From a checkpoint of a small transformer trained on Wikipedia: no biases in attention or MLP, a variant of Adam for these matrices.
MLP neurons of a small language model. Each row is named by its layer, matrix (gate and up: input weights; down: output weights) and neuron, and shows model dimensions 144-207. Each number is 128 + 32 x the weight over its row's rms, rounded and kept within 0 to 255. A neuron's up and down rows have the sign that makes its largest values positive.
Before each neuron's rows, "fires before" lists the tokens most often just after its 100 highest values on Wikipedia text that the model never trained on.

fires before: "ate", " |", "y", "ates", "ary"
L3.gate44 [152 119 142 103 171 149  90 127 110 130  79 149 173 181 144 137 107 184 165 122  96 181 176 201 179 129 134  51 196 152 136  81 156 140 139 138 129 104 169 113 110  75  65  78 101 103 163 133 197 114 138 145 154  83 164  79 146 120  97 158 160 121 138  69]
L3.up44 [103 127  97 120 187 109 117 129  57  95 127 167 114 134 153 159 110 122 125 153 153 114 154 136 108 144 117 111 172 102 129 163 112 128 197 164 111  93 134  93 194 160  89 149 163  99 131  90 139 163 161 154 141  80 124 105 105 155 150 134 159  98  81 141]
L3.down44 [119 125 113  69 134 139 168 103 139 118 105 161 158  99 130 133 149 136 177 166 152 126 129 100 116 129 184 126 188 116 151 160  91 206 147 134 145 124 119 142 119 103 162 169 159 125 121 182 170 132  44 112 133 158 100 100 141 109 157 100 119 115 142 146]

fires before: "1", "2", ")\n"
L4.gate311 [107 122 111 143 191 164 121  96 110 107  68 115 201  99 135 160 167 157 152 163 149 109 127 153 153 125 107 132 154  71 132 193  81 139 198 100 218 139 170 125  82 100  69 152  87 145 184 141 174  83 145 151 131  94  98  99 125 153 122 208 102 146 177 109]
L4.up311 [174  86 143 167 162  97 110 155 134 131  88 143 102 143 127 106 132 141 124 197 115 106 139 116 111 116 111 164 142  97 189 128 100 129 175 164 184 116 161 145 122 148 116 124  76  97 119 164 147  82 131 134 159 168  78 134 109 159 124 189  72  94 170  83]
L4.down311 [ 95 185 112  81 159  98 102  48 146 158 134  96 163 114 141 114  92 151 135 138 121 115 138 100 141 150 109  89 189  94 140 158 164 150 175 130 170 153 159  79  79 132 107 105 156 169 170 135 108 117 139 140 160 138 163  99 135 137 123 120 155 153 128 126]

fires before: "t", "ound", "m", "r", "ran"
L4.gate381 [ 96 110 101  82 126 119 176 102 177 194 139 131  64 150 113 144 161  97 112  74 158 112 102 132 124  80  93 178 121 118 108 111 145 107  75 165 111 106 120 112  98 119  77  98 128 124 136  62  78 115 121 140 129 121 121 133 131 121 131 163 142 160 190 127]
L4.up381 [141 132 172  99 170 137 158 102 196 165 119  89 172 118 148 108 178 111 152 105 161 141 126 138  95 172 137 135 114 172 163  87 109  96 154 113 110  74 108 137 123 117 109 143  42 139 113 106 143 109 145 157 122 110 155 111 105 133 151 133 164  98 131  85]
L4.down381 [130 170 135  92 104 107 136 143 160 154 102  98 130 142 126 115 129  99 101 153 152 171 125 159  94  97 112 190 117 108 149  60 135 153 116 182  77 135 125 107  61 167  83 140  99 119 109 122  68 164 161  96 106 122 150 146  99 101 195 190 169 206 131 146]

fires before: "0", "1", "ck", "2", "3"
L8.gate393 [126 140  40 117 169 178 171  64 102 153 105 133  50  89 156 123 150  78 155 179 148 136 117 112 115 151  91 159 149 202 120 124 143 130 141 114 193 123 112 111 124 152 135  76 154 160 147 127  73 145 133  77 174 136 162 145 134 189  44 151 103  91 145  64]
L8.up393 [131 136  81 151 145 115 128 102 123 137 178 122  44  99 105 119 160  87 111 143  90 139 113 148  86  89 133 106 136 172 114 148 117 178  96  91 141  95 174  99 118  62  94 107  81 137 163 108  68  88 104 118 170 113 172  85 152 133 128 163 127  92  86  83]
L8.down393 [149 184 114 167 128  93  97  63 134  92 127 172  63 173  85 160 145 102 130 132 158 179 127 135 129  94  78 117 125 128 108 137  84 186 113 132 121  50 118  86 142 135 134 134  94 132 158 135 118 122 156 151 156 127 125 110 169 140  75 182 146 103 100 142]

fires before: "ace", "|", "ate", " |", " ", "|---|---|---|---"
L6.gate512 [ 64 177 132  83 158 126 136 139 125 163 142 106 172 162 121 142  89  98 132 129 126 236  92 109 144 172 183 144 149 146  48 162 146 131  96 119 157 175 193 124 218 102 102 115 123 129 102 106 146 101 190  94 119 144 131 112  79 140  77 104 174 144  61 131]
L6.up512 [ 79 193 133 135 125  70 139 139  87 107 123 122 162 105 134 115 154 150  70 139 122  99 138 150 132  99 158 148 145  58 108 119 118 175 135 133 117 157  69  59 145 111 120 128 119 108 166 122 105 136 255 182 130 136 113 149 153 133  67 118 111  75 155 120]
L6.down512 [140 147 181  95 102 134 113 167 123 148 138 174 151 101 127  97 126  94 127 135 119  97 145 168 132 122 155 151 131 137 102 180 116 108 149 166 152 125 141 176 132 110 125 121 119 124 142 132 154 126 150 107 126 161  34 133 153 154 129  99 127 141 159 146]

fires before: ",", " the", " other"
L8.gate690 [127 162 132 147 173 124 131 155 118 141 154  89 128  99 156 137 169 109 113 148 107 128 106 124 106 137 197 131  77 117 141  79 156 165 205 151 110 146 119 131  79 132 120 117  71 100 123 104 109  68 105 143 133 119  84  98 172  85 167 121  70 116 149 140]
L8.up690 [109 163 119 122  90 111 133  77  60 100  89 121 138  95  86 119 131 111  90 126 172 123 113  97 115 122  99 109 124 118 142 139 138 120  87 134  56 139 205 158 152  74 182 170 137 227 152  90 141  95 127 154 142 162 175 103  91 133 146 110 107 156 120 127]
L8.down690 [150  93 136 133 195 188 161 149 185 127 104 190 140 127  91 146  79 129 112 136  80 103 148 156  88 140 167 157  72 152 169 111 159 121 100 162 122 129 147  88 168  73  67 168 143 117  71  90 118 131 147 136 100 123 142  94  77 167  42 132  94  82 131 124]

fires before: "es", "or", "ore", "A", "hed", "al"
L6.gate351 [113 162 111 133  97 127 145 151 119 114 120  98 128 121 128 135 138 102 153 117 107 142 150 147 181 142 120 173 174 149 133 176 164 141 137 163 149 170 161  90 147 112 141 157  59 107 141 106 132 162 141  40 194 157 116 111 102 134 189 166 114 116 156 107]
L6.up351 [155 172  76  79 156 159 137 168 158  94 109 150 124 151 162 145 139  85 107  88  72 109 115 151 147 168 160 162 155 143  64 124  87 183 147 108 162 180 108 124 127 193 156 150 123 170 114 121 113 118 115 124 133 171 119 130 178 132 137 113 103 169 108 119]
L6.down351 [143 179 103  87 142 136 205 118 127  90 100 111 122 124 141 173 176  93 123  85  74 142  56  79 183 180 146 156 158 119 125 153 137 106 170 137 163 131 128 152 127 125 149 116 149 131 127 127 124 173 148  87 140 126 124 131 140  83 153 124 103 171 152 162]

fires before: "ed", " the", " a", "ing", "es", " as"
L6.gate240 [ 92  86 121 192 132 150 102 156 128  99 133 150 156  97  79  73 111  84 141 112 202 109 153  81 110 110  96  98 140 171 158  94 110  91  86 122 120 100 116 114 112 156 135  84 120 162 113 105 134 100 132 107 185 147 125 113 144 134  99 146 145 133 147 165]
L6.up240 [109 141 132 148 124 203 145 148  98 141 115  93 143 109 183 102 157 196 178 119 144 172  85 105 105  90 119 130 123 138 136 138 113  95 123 131 103 171 143 146 152 159 132 148 129 168 147 106 134 117 124 160 153 130 142 129 121 173 144 174  85 172 139 163]
L6.down240 [102 142  70 127 168 137 129  88 122 118 198 126  97  74 140  94 133 114 129 127 131 126 102 161 116 156 153 120 177 119 110 126 129 150 178 125 162 167  85 132 174 111  87 170 127 148 181  75 135 103  99 147 108 151 155 154 151 135 217 100 119  62 161 141]

fires before: "2", "a", "1", "k", "ew", "an"
L3.gate373 [130 122 122 115  96 155 167 111 142 102 103 120  67 167 132 120 146 132 119  93 158 148 129 148 133 146 111 134  80 158 126 169 136 115 164  76 191 147 171 140 115  82 121  77 167 160 135 106 126 104  89 103 131 187 145 137 161  72 133 126 155  88 143 103]
L3.up373 [128 130 132  50 171  88 196  80 168 190 140 161 142 113  98 112 111  50 149 144 131 141  84 100 144 158 107 127 169 130 129 129  95 141 109 105 114 189 109 145 155 109 117 140 147 169  86  71  89 114 111 162 167 118 165  87 111 200 153 130 105 138 128 148]
L3.down373 [153 158 146 165  92 135  96 129  79 118 152  98 147 156  88 120 118 122 113 162  90 133 101  98  99 131 113 166 122  89  74 106 117 131  87 144 116  77 157 187 165 169 137 136 127 101  57 130 124 113 147 135 109 142 119 138 113 141 146 147 127 224 160 143]

fires before: "or", "i", "ore", " was", "re"
L4.gate345 [143 143 148  82 123  61 162 160  85 117 168 166 172 138 177 129 157 156 108 111  87 149 200 121 125  94  96 124 104 142 153 138 187 119 149 114 158 105  69 113  29 129 103 136  73 162 170 116 139 119 113 105 131 216 115  83 127  51 112 157 146  82 148 114]
L4.up345 [142 130 140  67 144 142 154 126 177  83 159 115 182 133 116 151 155  86  83 159  81 118  97 130 188 149 103 157 163 152 150 194 172  91 122  63 103 197 122 147 169 152 116 162 129  79 156 144 145 168 193  80 145 121 140 137 119  90 109 180 174  94  73 138]
L4.down345 [138 175 147  85  81 109 142 169  87 152  94 143 115 150 127 132 147  93 190 110 128 110 113 123 113 168  50  99 109 112 105 106 146 129 163 143 160 144 180 135  97 114 108 180 155 136 174 106 155 134 120  93 135 112 209  47  98 107 145 141 153 161  92 173]

fires before: "p", "m", "ver", "st", "qu", "ast"
L4.gate240 [125 145 142  90 114 130  99 212  72 121 149 112  91  99 137  93 131 173 123 112 126 109  62 146 177  75 163  92 137 144 118 124 137 115  94 106 100 165 184 148 161  99 111 122  48 106 104 105 127  95  66 128 112  84  90 108  76 155 109 163 110 138 120 134]
L4.up240 [114 140 123  93  90 175  74 171  91 108 215  98 129  81 110 119 115 132 114  99 159 123 167 164 138 116 185 113 177  66 125 111 127 120 115 120  86 167 125 137 159 118 140 100 141  98 131 122 107  87 107 128  98 115 130 142  65 169 111 154 112  88 128  89]
L4.down240 [153 126 132 101 126 128  60 144  77  93 161  99 135 112 102 134 158 154 100 100  97 147 148 195 151  92 148  75 180 116 150  59 153 112 107 105  77 157 128 131 158 131 109 112  93 124 122 166 126 130 128 138 111  87 144 131 130 125 148 159 107 135 117 123]

fires before: "ck", "m", "s", "v", "9", "w"
L3.gate470 [ 97 127 111 123 106  86  80  97 141 125 124 145  84 102 143 117 157  89 116  99  98 138 100 126  97 135 103 152 154 150 127 139  95 152  86 137 103 177  61 129  37  88 173  91  92 108 155 100 192 151 172 152 126 149 127 128 110 105  79 152 164  52 171 121]
L3.up470 [157 170 112  65  77 104 161 119 143  52 139 111 134  94  76  70 196 135 112 138 154 120 124 103 162 117 100 130 141  87 104 111 145 106  78  90 158 174 170 123 150 148 118 139 126  74 133 166 150 160 101 116 123 117 158 137  81 140  51 149 113 179 103 156]
L3.down470 [152 155 105 114  75 135 112 164  92  97 122  96 124  62 149 149 122 130 163 111  81 168 164 159 104 131 111 183  83 147 204 115  91 127 105 126 105 110 120  79  32 160 179  91 121 152 103 117 168 136 111 160 123  99 108 198 137  91 178 147 108  74 112 148]

fires before: " ", "2", "1", "o", "8", "3"
L10.gate160 [112 171 147 139 104 105  92 140 119 196 150 154 124 149  93 107 172 119 133  75 150 151 156 104 141 113 128 159 149 161 123 148 134 100 201 158 224  99 215  53 117 145  95 121  87  46 163 106 117 193 159 117  79 142 118 134  99 114 169 105 139 158 117  81]
L10.up160 [126 142 108 144 133  70  79 146 154 175 125 139 136 126 128 118  94 123 132 142 175 114 152 155 154  91  42 139 132 135 143 115 153  90 167 115 145 134  94 106 133 116  59  93 149 180  65 131  50 105 209 121 127  96 141 202 141  60 136 126 127 109 121 150]
L10.down160 [ 96  99 121 125 127  90 116 143 152 137 137 110 146 107 132 180 120  94 134 123 119 132 154 158 124 199 166 152 119 149  90 185 134 151 100 113 161  97  98  93  96 125 136  96 127 170 137 127  83 102 148 125 116 133 148 165 153  79  93 139  93 111 151  79]

fires before: "1", "2", "4", "v", "3"
L4.gate224 [112 133 179 163 143 105 133 181  96 153 100 119 105 122 110 109 133 156  81 118 135 110 175 131 108 151 115 122 151 142 155  84 132 116 127 185 164 104 146  99 163 168  99 140 131 106 132 102 110 136 158  97 197 187 200 139 148  85  89 179 193 176 140  64]
L4.up224 [133 106 124 183 133 119 142 140  63 117 153 145 105 136 143 143  78 155 149 105  85 113 175 110 116 142 129  88 126 145 103  95 131 147 128 140 118  68 138 145 108 182 100 133 179 118 121 151  79 112 114  99 114 162 134 135 176 122  75 165  88 162 139 126]
L4.down224 [152  86 144 137 145 121 122 139  76 127  77 139 115 114 138 107 107 153 137 119 117 104 138 108 146 109 130 125 104 153  72 104 167 115 114 121  99 113 148 170 105 105 160 154  92 119 136 120 129  88  66 128 141 160 162 126 156 101 152 156 102 143 150 187]

fires before: " |", "%", ":", "form", "in"
L10.gate253 [138 145 132 124 113 117 150  97 116  92 139  61 154  67  98 110  80 186 166 109 141 143 143 150 163 120 130 122 185 138 124 125 109  73 176 145 122 101 113 110 112  65 101 143 151 159  81 136 115 102 110  99 126 153 136 207  73 140 125 169 107  97 113 113]
L10.up253 [139 158 138 115 217  99 114 164  85  99 147  46  92 129 154 101 110  87 125 133  91  98 148 152 177 124 123 107 196 124 105 135  90 144 103  95  65 201 102  89 162 161 168 129 178 139  55 128 158  78 184 203 186 158 115 230 198 139 168 103 110 119 104  94]
L10.down253 [130 177 138 131 129 133 159 161 104 115 162 142 154 142 118 122  98  90 154  83  83 116  85  86 118 148 149  66 151 128 119 156  91 132  93 168 163 169  78 117  87 156 138 174 100 125  99  36 136  54 150 147 154  67 117 174 155 169 124 116 144 120  73 165]

fires before: "ed", "rat", "e", "ers", "er", "es"
L10.gate437 [128 135 110 110 107  57  53 108 133  87 144 145 161 150 105 133  95 159  88 152 114 130 142  58 186 194 120 168 172 164 104 158 153 123 104 141 156 163 120  93 143  98 110 130 106 126 179 174  91 182 145 148 166 127 151 154 160 155  90 127  96  43 172 159]
L10.up437 [ 36  85  68 107  87 112 153  89  97  90 177  70 108 175 109 117 117 156  71 105  55 148 139 118 145  94  95 180 164 140 124  85 152  61 119 147 118 142 140  88 149 147 167 129 121 126 179 122 156 142 118 223 187 174 139  86 165  98 150 108 115 190 108 118]
L10.down437 [131 114 135 125 125 121 109 158 161 121 134 144  65 205 112 128  90 148 140 125 140 136 146 109 138 152 157 140 124 138  92 184 175 105 113 167 112 127 132 161 155 140 189  57 129  78 135  77 120 164 128 194 118 149 146 126 163 112 148 137 122  65 115 129]

fires before: "m", "st", "qu", "le", "ver", "c"
L10.gate136 [140 154 147 115 124 138  91 106  91 185  86 109 126 133 145 132 163 165 126 136 123 136 126 161 168  93 134 103 122 175 124 134 147 123 150  88  63 150 159  38 133 149 114  83 158  94 117 129 141  92 141 149 139  90 122 130  75 155 149 118 142  72 137 186]
L10.up136 [140 130 178 103  72 164 158 103 112 153 110  96 107 111 127 118 114 166  97  93 110 111 148 159 121  76 116 141 170 133  87 116  87 123 156  81  99 183 140 138 149 169 114 151 125 143 143  94 245 179 112 113 185 150  98 138 128 145 144 153  90 130 165 109]
L10.down136 [112 167 192 126  98 113  73 135  85 109  74  75  92 160  81 129 117 161  58 130 132 189 133 116 164  82 157  96 191 107 145 152 123  76 116 149 121 170 128 149 121 109 132 119 137 141 138 114 164 125 113 187 159 124 151 130 114 102  85 140 142 125 155 140]

fires before: "9", "8", "p"
L2.gate327 [142 160 107 156 117 116 113 145 156 157 158 156  77 103 162 141 145 100 134  82 202 100  21 111 137 105  61 105 161  88  91 115  96  98 150 149  89 167 104  66  93 158 121  72 105 114 129 116 172 145 132 157 126 196 167 128 119 152 122 115 131 121 150  97]
L2.up327 [164 106 141 213 134 106 157 166 157 101 116 109  86 116  79 165 152 163 119 174 114 147 151 133 122 124 169 105 185 121 126 121  96 109 123 170 133 106 115 162 121 184  79 116 192 123 109 185 128  96 187  97 125 166 112 166 137 113 118 116 124  87  65 168]
L2.down327 [133 115 111 216  95 124 138 123 123 117 105  87 150 139 128 173 116 132 190 143 129 108 129 120 117 118  97 161  91 100 103 197 105  71 146 200 121 113 149 141 144 148 180 100 102 131 175  87 114 150 156 176 125 160 115 133  38 152  44 122 115 112  93 141]

fires before: ",", ".", " and", " in", " of", ".\n\n"
L10.gate79 [ 82 113 161 141 103 127 157 158 167  81  76  84 119  98  99 107 182 134  77 106 128 178 119 186  77  89 102 140 120  71  84 148 140 110 109 167 108  90 134 108 155 171 118 146 131 127 170  93 139 157 119 112 167 171  92 150 123 113 168  97 127 126 166 143]
L10.up79 [ 99 156  47  95 161 100 140 105 136 119 116 125 163 149 174  37 168 188  77 155  88 118 125 134 109 129 103 149 153 128 182  91 144 111 126 187  75 109  84 114 117 141 164 107  75 144 125 124 104 124 108  52 153 128 166 107 128 144 114 139 109 137 118 155]
L10.down79 [119 142 192 175  98 217 143 140 110  99 119 142 116 124 112 203 122 127 124  38 116 176 145 122 130  65 121 113  98 131 139 119 120 146  83 111 165 101 146  64 140 130 107  94 133 147 119  82 129 146 127 206  44 138 114 119 127 175 107 132 121 138 137 145]

fires before: "al", "C", ":", "+", " U", " "
L10.gate338 [142 150 136 163 126 147 118 148 163 193 104  88 143 153 159 114 192 166  94 123  99  38  85  98  99 137 124  88 130  75 157 139 143  77 177  80 144 166 106 114 121 124 151  93 130 156 132  84 155  97 206 127 121 114 112 122  99 146 159 177 113 150 131 143]
L10.up338 [121 156 138 125  61 168  89 139 109  95  90  99 139 156  95 122 197 160 146  83 122 190 123 156 119 151 161 161 124  98  91 123 120 119 116 115  68 110 125 149 162 129  98  93 112 128 149 125 138  54 140 112 158 146  83 182  97  70 145 115 134 121 150 133]
L10.down338 [110  94 121 132 136 108 190 144  83  75 187 117 120 129  81 132 102 152 137  92 120 109 108 139 136 102 107 145 124 162 110 138 111  78 155 157  70 136 127 141 165 202 156 189  98 161 128 147 170 161  60 163 171  89 152 189 125 134 150 119 133  87 168 126]

fires before: "2", "1", "3"
L10.gate601 [131 125 101 184 167 108 130 145 113 120 142  89 116 128 108  72 179 153  87 117 142  56 149 120 109  97 113 108 121 114 136 131 113  99 127 144 156 152 125 152  84 126  89 120  96  92 207 125 192 128 172 116 142 122 165 116 158 121 156 123 118  87 147 133]
L10.up601 [109 119 157 149 137  79  99 137 160 137 189 112 124 151 110 128 147 129 100 179  88 110 144 219 145 124  91  81 153 159  99  81  99 102 143 117 155  65 174 227 128 100 153 171 168 142 184 177 121  81  73  88  86 162 141 132 148  71 160 177 153 149 156  91]
L10.down601 [144 114 109 105 144 105  95 126 131 194 121 134 100 168 111 159  84 128 137 102 120  85  49 127 173 135 172  94  85 186 118  96 132 132 106 145 135  98 152 175 127 136 142 135 161 126 148 116 100 139 137  75 145 125 118 111 125 105 112 101 136 134 143 174]

fires before: "1", "t", "m", "ound"
L3.gate602 [126 140 168 107 128 173 116 104 213  85 105 121 140  76 134 103 114 117  93 118 207 152 143  92 100 115  97 121 107 181 168  98 130  27 141 162 132 139 158 146  92 143  94 105 153 149 177 101 168 120  60  80  89 160 138  99 124  64 149 125 161 133 177 149]
L3.up602 [ 91 184 191 117  72 145 198  92 132 122  88 130 160 144 108 137 185  96 112 109 138 138 115 162 113 167  73 167 122 138 104  97 168 158 122 157 155 114  96 113 147 116  39 127 151 130  93 111  98 136  81 103  87 170 155 132 151  77  89 164 175  79 116 105]
L3.down602 [142 136 126 131 128 115 154 133  71 126  73 135 211 116 128 178 144  81 122 109 111 106  96 122 122  98 123 121 122 162 133 126 163 150 161 163 102 145 141 118  91 110  73 106  87 181  88 106  93 150  80 100  82 147  87 119 156 110 141 189 182 104 133 152]

fires before: "al", "es"
L4.gate497 [113 140  88  94 124  81 100  93 168 109 170 150 159 117 108 108 178 146 143 147 103  97 135  82 131 117 127 142 160 146 145 126  92 167 113 104 135 121 217 153 163  68 116 103  79 103 169 157 108 117 166 177 175 179 178 119 168 107 153 153 243 157 137 122]
L4.up497 [172 149 103 144 116 102 168  86 134 102 131 102 100 112 115 109  48 151 163 150 115 162 173 128 118 146 170 197 123  70 114 108 168 117 143 107 150 101 115  91 115 174 157  95  69 129 165 130 119 133 129 112 121  94 203 198 131 187  84 179 131 191 169 140]
L4.down497 [157 111  80 181 112  95 144  91  69  80 145 102  84 137 114  76 146  74 102 100 126 127 140 184  68 198 123 105 207 103 141 207 204  98 155 170 125 102 121 163 138  92 138 157 125 200 101 111 128 120 106 166 167 175 105  76 174 104 141 117  94  74 106 164]

fires before: ",", ".", "\n", " and", " C", ";"
L10.gate692 [158 117 164  93 162 142 105 106 132 148 126 126 132 113  62 107 162 148 126  98 181 152  82  85  96 125 144 174 132 139 128  98 125 126 135 123 139 112  78 143  54 157 130  90 181  86 143  95 154 133 122 139  95 138  62  64 124  93 145 173 135  84 144 114]
L10.up692 [104 101 109 105 133 143 172 138 186  89 101 155  88 105 109 133 158 152  28 152 131 100 167 135 142 109 106 183 126 136 161 150 112 124 118 139 123 112 113 188 131 122 164 145 166 138 126  64 159 143 128 151 100 112 108 116  89 141 121  99 120  87 208 153]
L10.down692 [162 135  92 213 122 165  96  99 114 179 124 123 134 154 134 182  90  74 147 128 127 174  76 109 140 139  90 102 135 139 135 105 144 158  98 147 134 147 155  51 112 126  82 140 115 177  94 114 107 120 177  62 176 129 157 117 142 124 108 148 171 119 126 105]

fires before: " the", "iam", "y", " which", "s"
L10.gate557 [ 90 165  83  63 152 131 131 129 118 136 161 130 101  97 168  66 131 142 127 110 115  85 185  98 138 103 127 161 147 124 182 118 102  50 116 100 144 152  90 159 132  88 117  83 177 134  93  69 130 131 181 125  84 121 123 123 138 150 176 165 131 136 136 127]
L10.up557 [ 90  99 149 120 109 145 102  97 105 113 162 142  92 171 167 157 150 137 107 116 113  82  42 104 174 161  90  80 147 113 156  91 155 109 140 134  85  99 139 187 156 137 133 209 142 121 154 105 145  88 193 183 124 163 172 130 120 124 137 137 128 110 126 129]
L10.down557 [151 132 175 129 110 190 105 145 218 152 147 146 144  68  98 154 153 100  81 182 103  81  97 121 101 109  65 139  87 146 177  67 136 130  36 134 161 145 108 115 132 146 144 109 141 148 102 113 109 165 106 116 140 109  74 138 123  85  76 138 123 130 152  76]

fires before: "bum", "m", "p", "st", "ast"
L4.gate263 [101 169 112 127  74  79  55  97 105 145 156 128 111  64 167 135 142 129 164  89 146 166 147 155 113 109 110 125  93 143 120 116 182 111  91 114 168 210 180  68  90 134  95 111 139 141 141 182 117 140 105 150 131 132 202 151  92 126 134 183 110 144 170 156]
L4.up263 [195 153 176  97 129 140 142 136  64 138 123  95 146 131 158 107 118 123 104 111 139 169 126 145 167 141 147 122 163 117 128  69  95  75 169 162  89 112 195  68  91  99 151 101  83 121 130  78 140 114 153 147 138 171  85 120  79 198 169 181 108 134 142 134]
L4.down263 [125 189 150 106 125 145  96 130  77 152 109  91 130 132 122 151 126 160 120  91 119 140 172 166 152  79 153 118 146  82 129  70 122 137  87 115 127 167 132 101  70 117 108 136  71  89 188 106 169 153 108 156  94 161 135 165 119 140 120 200  81 141 204 178]

fires before: " ", ":", "u", "ed", " (", ")\n"
L6.gate621 [190 158 167 110 132 173 122 180 121  84  88 143 118 237 130 193 176 107 130 117 132 112 125 159 116 136 180  85 129  91 107 173 103 106 184  89 123 107 131  97 150 109 115 108 156  78 119 136 147  78 171 189 115 141 101 127  69 125 120 161  87 143 153 112]
L6.up621 [214 150 114 123 174 151 134 137 132  75  96 138 150 148 151 121 139 139 133 109  78 170 129 116 168  78 196  96 137 118 110 174  66 128  95  63 112 123 117 164 186  82 124 153 161  71 192 147 111 113 131 142 160  93 191 134 132 151 136 115  98 147 152 126]
L6.down621 [174 124 128 121 104  58 205 125 116 142 162 173 144  97 165 102 114 119 171 143 107 143  49 212 126 131 124 119 102 116  72 129 191 146 115 137 153 156 121  97  92  87 122  87  90 123 185 121 153 140 142 144 146 175  95 172 177 195 124 109  82 175 177 157]

fires before: " ", ":", "–", " |", "0", "-"
L6.gate353 [ 98 139  97 179 114 177 133 175  83  89 177 173 119 138 106 138 123  90 168 151 101 180 148 131 126 108 133 138 133 125 112 132  88  90 131  88 161  71  99 131 165  85  79 158 117 125 105  88  99  95 133 180 109 124 178 142 133 140 171 175 104 139 103  84]
L6.up353 [154 190 138 122 135 100 106  89 128 138  96  86 164 153  97 149 132  78 121 106 122 109 121 119 118 175 104 127 160 131 165 131 103 122 128 115 129 112 179 159 175 156 196 134 155 108  91 138 144 156 190  87 158 142 146 148 194 109 172 113 150 119 155  84]
L6.down353 [111 144 166  97 123 105 106  94  79 192 188  90 113 172 131 134 134 150  63 152 142  75 142 135 129  80  76 166  83 166 170 180 138 144 148 157 149 153  82 128 125 160 109 129 121 159 141 166 154 151 147 171 148 113 128 124 159 102 103 146 110  98 107 175]

fires before: "ro", "way", "and", "able", "is"
L2.gate642 [181 162 151 156 178 151 148  76 148  59  60  69 161 133 105 114 160 138 220 115 149 147 106 144 154 142  74 141 138 127 126  94 129  75 174 140 113 211 120 134 202 183 142 111  56 218  75 114 152 180 134 109  87 133 102 204 108 181 128 131 160 156 134 146]
L2.up642 [142  83 153 174 135  92 139 142 128 119  85 155 190 178 119 144 113 178 105  94 149 102 127  88 103 118 123 136 121 141 126 136 172 142 136 148 135 140 146 114 168 146 102  93 160 119 118 122 113 117 157  99 112 155 107  85 114 108 130 126 154 136 123 155]
L2.down642 [157 117  83 147 125 102 104 134 172 182 196 133 158  85 125 189 106  95 133 121 136 151 177  67 123  94 155  99 115 102 107 155  91 141 160 119 142 137 125 171 117 154 199 111 142  60 113 166 165 141 135  96 102  55 179  92 141 147 161  77 104 128  87  98]

fires before: "e", "ire", "ent", "es", "er", "ip"
L2.gate34 [114  91 206 141 140 106 131 113 163 144  76  93  83 121 149  95 156 113 170  77 101  87 174  93  89 141 133 105 164 160 144 111 126 178 144 137  69  94 137 148 126  54 130 106  78 152 168 116 133 119 168 159 130  97  94  38 116 183 123 194 164 149 191 160]
L2.up34 [137 112 147  57 138 134 115 135  67  70 127 160  71 179 136 117  84 126 152 148  76  95 162 139 118 166 137  89 155  84 108 100 201 123 122 115  83 109  45  98 109  99 133 106 110 158 138 159 162 170 153 135 104 136 157 106  93 125  93 161 115 197 193 144]
L2.down34 [145 167 204 175 126 157  64 179 156 105  87 150 112 135 156 108 141  95 210  92  89 164 117 132 138 130  78  99 145 154 127  69 151 183 159 191 129  82 168 154 124 113  90 105  72  97 125 147 122 137 146 199 127 130 158 143 171 126 135 154 115 147 148 139]

fires before: "t", "m", "ound", "le", "r", "ts"
L6.gate538 [ 95 156 112  81 115 154 127 119 125  78 140 140 167  91 121 101 152 134 150 140 178 127 114 146 108 105 149 163 114 206 137 102 148 167 138 199 132 164 133  82 131 142   9 107  94 184 147  83  64 164  96 136 123 173 139 112 109  95 118 144 133 158 108 143]
L6.up538 [151 154 164  82 139 200 138 175  88 164 107  99 132 144 121 166 168 102 108 108 119 121 138  83 115 138 119 101  61 123 154  94 152 112 112 152 134 117 168  82  88 149 136 175 120 128  81  87 163 104 147  98 172 157 135 114 125 144 151  55 141  96 100 139]
L6.down538 [157 143 207  95 148 100 141 155 167  65 151 136 155 128 207 183 156 135 167 153 198 108 166 142  89 100  91 119 149 176 125  87 180 143 123 165  94 173 118 138  50  98 152 102  76 123 120 157  59 175 109 160  70 113 153  88 166 123 104 172 172 155 153 163]

fires before: "ro", "way", "and", " as", " for", " is"
L3.gate113 [143 126 160 111 118 144 131  78 106  83 154  84 135 148 179 149 161 152 169 104 172 150 154 140 155 137  98  98 136 143  97  98 145 107  80 112 179 119 115 182  76 151 140 149 117 137 138 117 138 149 134 109  95 174 142 189 152 190 157 163 132 122 125  89]
L3.up113 [ 80  64  96 157 157 215  80 118  84 144 229 143 172 117 120 177  71 112 115 150 118 128 181 153 112 103 169 106  78  70  77 134  93 125 110  91  81  73 106 117  98 145 176 103  85 105 133 133 121 106 144 146  94 130 135 111  68 125 124 107  83 151 162 103]
L3.down113 [ 78  89 156 124 119 180  83 116 112 139 160 151 106 100  76 193  87 100 120 167 120 118 178 126 131  66 155 139 136 100 127 198 100  77 126 114  79 105 124 150 144 118 145 149 131 139 108 140  58  83 121 181  83 128 138 107 105 114 119 126 101 122  83 149]